Weights of a small transformer language model.
Size: width 768, 4 heads of 128, 91.2M parameters.
Architecture: learned positions, no biases in attention or MLP, untied embeddings.
Training: a variant of Adam for these matrices, 901M tokens, 13743 steps.
MLP neurons of a small language model. Each row is named by its layer, matrix (down: output weights) and neuron, and shows model dimensions 416-511. Each number is 500 + 50 x the weight over its row's rms, rounded and kept within 0 to 999. Numbers have three digits each.
A block is one neuron, or neurons of one layer that tend to fire together. After each block is what it responds to, as a language model described it from the Wikipedia text at the highest values.

L6.down3275:487477533430464470488487504401532485480518502488509506392406468457532590556513502476551537524511506465540443545416447503543425460467539501462556586419514463504566564438480495517556556533452420525560498517603525548557577515434501559539601500517499531540506489521482510514498502577603518460
Responds to: Infobox field labels

L5.down1389:556403459447438429484467520519512454429534509465511572447510506469438547504455489504407457525598501516504389394507510519467508470492509512500529479486562470499493527558517465498524461551449461487545465516485545431479536471502494571563545514637532521460474526493512495532524449522593544506
L5.down2591:434487488500512491452425540512501609473498519467497442439625466590479520488498500489477476457558503494462579490475456549508497516489502574469483609401518503459468528522550426534459592582459556502544508502452487626385529489515538521493489500573547513540587482529452460545573572558524527458
L5.down2841:437472581483456527501491590417480554582429472511404434404461522550438509542457460524420608521511533448451434468495522492531497496525519507594558517487601494530521460500439499547455551480481582366488563523502410552469559556495429505562511393470520508494547510538484555430524485523533516478
L5.down3608:560387512482513498510521510513466542610513517532571482483553525422486504500550507458582452418489491507484552547480480490539492519483547412459468489409470495531485465543533571576483529451506422597518429411380477543492499496562481546539471443530506469493430523501463463421516557573571569494
Responds to: Table summary-row separators

L5.down297:501539602512430477395498474532536470566498400474480502509506533534617562481488487440558593541507567429497529518496480623517386515535498497480456479421479489491556515481512494495449474537616523491489556434519613433459372464499465544539460449487446587535485432452475540517573489521500535527
L5.down900:553477477515529542473438500563527484525498458486510506558549581477524417537429506518656600453533500470483382472575586510460460514463545549485500467467517556509435597470509441444491497557543454565613506477431490502464568487488511573472493515429461510463522489571537461579496532525579413454
L5.down1260:493454539542513479501624461477515448573459424544483478503435435507568483574454532495503569560562459481470469546494427488569430576539461490415507562514428545511469498456517491493558485470500451489487398509485462495488497526445543513545454469433449501518529534411502495524520459529623630418
L5.down1299:546499478499469562516597365474534509548574599542490474546447500431494447496435469464471563490564430533433593495444504537551519484584520541530495512526583515502484472423447497372520466593474552503453461539516501497480534511498582457472474516413536466414455565511507391466532443475561433441
Responds to: Infobox field-label starts

L2.down248:441562528476575512466540496529452422565529489511529498463514462455552514475440455525439550518541511499483480439540508575442440475534472391491522557464636520591541535485480533439634504484529541472493597507583475552473405594496552515607468439471505566529448450502487501514501420457495576531
L2.down457:509597478539584508454583410546549518478536540523491470574503430462490471499438442417575365537486600431582393549540456550459492529525499450524500537423467558518467509539455501504397523466476459483581452494481481439508453466547530507457504509486515492478533517583519591578549556423494472458
L2.down538:512462535342511450534459414395489420508437508431478500477456493516446408531489438579576465555536517567506505462530501521402419465501536446453548508574466436461501520458479468486542478579521457494515511513539431541487449483480520460528493567626490510468497528479459511491546471444467460515
L2.down808:527571538486598554502549516518533585433440464495526529493528490500544514544532506534494438491534577465482448522480448642472575445518513466565381522433418527586539520465510474485438475635550541606491514401615466468503461459436474560409528541436556542511468458489550430448480474487458509549
L2.down868:498521543486619491520537495502516503466518477525508537545559489528515488558469447537639520617516564455543532399414533472491429491446550409517457508519448515477446455563573484362434470531477516489451431550536423421541550442511523529577405463493509478438423562511529542429479474519566517590
L2.down951:427499563467422561473490469476457519554496486510458509523427555557531466496482562500480521480463452478537456489539512523454479556564477532599463512539477386514530521481437511480518506466507544534506557512495445371535454518466463492545535531541484509442505483440456551509447480476544449541
L2.down1106:495471533502588523512534493501485500577475498528530523522605563501534496464495457511502513573499455417483529448594564484443485503552462433619525494354514540562534477511470507548396515474528569533520572532435628474491568489465477557367420441546570465472500553559554507545379411492523619529
L2.down1575:557488521499578486459483529559527424532487629542515498472391568462445400465500457469473454528521426536493532508509537500489466582517522487549563491425521464429421533490453487399532517517456535606463471378579517464552576563503481518470503515475502503427530545572443462455511455402544474475
L2.down1859:476493464415433527501493508425512534514470488484481491506445537463517543474547522435516430353528520517508528479536498486470555607533621495507543551527557476490531537435456456678426491491558509518508507514516545497407537549441483511543447502556487502619602563499461505441484549534522543436
L2.down2033:416483451488413476492437497530470452507410433563547490528517494455484516495577507532476500511497579517493491547530563493452442557464447555480512409544428533510500478517559489536641455587451547425541473554490431462541428558425547546543491452436468480462505478425491596527532453437564553512
L2.down2477:452568417463500505457483418497513454517520455464461493562558491534497456522461469515562497443476501606501366487551548483444547475538526612434425484443461425428376567474481542448442517520520530499519489461537494500555466426624535524566444480542464515542463466489497552421511451455501409541
L2.down2649:505491472455515503560514485404480484407553550502473490543557473516458477458484536542487401515551482519539624468410504523482454453512614526565493574607480538408508422505485517432480464438457522569529559485486444413564553514490578476441496550523516476479581484536434524548390470491476578471
L2.down2793:531569465401540528449485463522488514458533476568492508469571427486518518447539466433572492477549513450511465462525592501477563595572435526535432569512577467469500454555398549404516594457500456598510464529539508457574428436515585517506549577503453569529520452491457600534512464544433557515
L2.down3088:558472477470551537557502480625455448454496551496592537398574480600568536523490505428465500478550516531529508456476551485486393409537456416515472493503521588530477470473538506443487430431542577559474461565492548552507440620526501488643492503535577552489581489463485448413545469476555526534
L2.down3095:513502578571470476524549493574574493452575546495536471457538504558463516415495500554337429420551495479595501518519556541477566418506545458569433433447462497557475497435511463538506496543592443518425488467546539516473516505497441557493556601471557517449528504467469496492411449534376455482
L2.down3995:473564498494581498472479417459524524428521537471552464508545524455575531452495417478533478477614535522452427434562570418496547551533466495478465489532576471443557482563461526421548542451490532540478518490468505559506428431515576510432547598578511501520451503453598505477377424607448532558
Responds to: Structured field labels

L2.down481:532505449464504547525498544509561503500571434482480521466472537521567388516569442473517516534520460446545475455430494434587500396590515549554531357468522414573612501527487488497439531503458512481516479501464630479498426400502520410545532552454443506535637462452564470514575551486528509492
L2.down522:496487557438502413519483575536486450532515519561459481457310565469609433476508524563597462510544503540468474439532527455487550562597486590567497504461425525482503508453508556512539525437460392574415413497433431552434536603464503443442520521495465490465443495416505510428524486470464498485
L2.down1177:472573516516537459495487534472488477503455527521470527492546395512466514542448476438469485461548488559416475477574440548601547596501399556525467530407491451516420506530401484548543460365466359416557478514539528515573516532483571525396495470402534503493422516576516449525519515534472544518
L2.down1333:504489521428463603534497487426576483603453577520414463461419489563501523458430415467469448453534523506484384474549500442474558427478524500513446547357555407544449528549530537518404457513560548549485499480536576456436517563498504529438528543482491500494424453547583475559457450439514508538
L2.down1674:538521550512528581587518451571482487487562489472390522476494465464485475414542382463536494493412478502511571425558599441449480548524493642499562580498472473489454509512509504436459500491508452506523480446518442514529443511608523453505471512533359525549450617451456643418517514479528475441
L2.down1771:478525506484533536560454465523460499513522507468366467463469478473383560513460508602487567457459469443567549535455527462474586420514509538572489509626573437530551597441463512466491576542490577501482476562652563389443574521500521483460514452421423514549549533540487512466492469511478544424
L2.down2770:508492528405443512430508605507480463504444572472441456529574500514562476433471537524531468441530503478549548548508436526430484431527435472563485487536520495509504486490516550516623461378535425563539478536419503507479474430539498540528452522520483544475497468392478455501461551456498466492
L2.down2981:508568548450508559523458548472441510518644555475461482523420570495459552473433451601387528473524497450501503567464592564520526534446440590673420493631542468517503540438408469398497503588526415477524515581606549409479461443510476576522483567538453561598586536508480518486608485437532512510
L2.down2985:494545537576525511491586558485464484563375565519385513492502460588557463405495379556468511552509479435620473455537546439565534492485476480678429548545518490511530474556489467461589480513415599512586574511481479493488482531496506584446476581572390486549569498397500505538576547424535566499
L2.down3361:531565442441371495406595518510473452490464521420487537472489522620489528535551558521515532467334497513428512413558498405414576478438581377494442468619568527529577548558495456548603529495558445540489516452516493493507492502512446453557458385617542451476596462518463465477550430518417487375
L2.down3707:469506470591520508522564523423419600523402451508551457510417478593566473680516536450466518398501526469503508531480491490516468478604508516518447447458511471377457521476465547547506472568483562479554450515568457451444445492506541575621473505562534488473582485431433481526539506401487485503
L2.down3744:493548484459486473370467518533421510540514473484499473452425581514493547588527491512527447387459479451484336466458481483403523389515489468609539581548449426500522481519423485453513448495551493509503407533500521566500512427429627498492496512503465507476498503435446477489477537577511530558
L2.down3887:531572465515524497526460547507451512481510450492532504564517544526501439554532473397478463454460519453503480461458492501521452508492468531444559509421425507396486585474448470415566525621405539594522492531571429518417362471402530517478449446562473499640462577453438534385492475390620572458
L2.down3976:539487500502586443591522511565479493575531478518501503518558485532452446520492408437497463497412505502464496487459487496558529512498562462462474607447478442455450532538501426452433545542479522604541588518584631479463438545468451345555511486477519488524533529484395518464449337434572482483
L2.down4011:456545451414448549448557462563472487493485526457507521438501485550556519481527411512567552497504446561534405416535522645575462507483609456586365500530569515483477570475426507515464564546482621523481537509555537538554460535440531480529450532591499518573570491389472531484476483407474531505
L2.down4214:486461446419482448545572519530498530493484562439342495453498475534532555512439489438520537484509470510630449421581489501503506531450456467428410429430532440513491534469486493469577504469514470564494467566551453455436543411484543442525525461481499516514619458543454521474568447513444558487
Responds to: Infobox field labels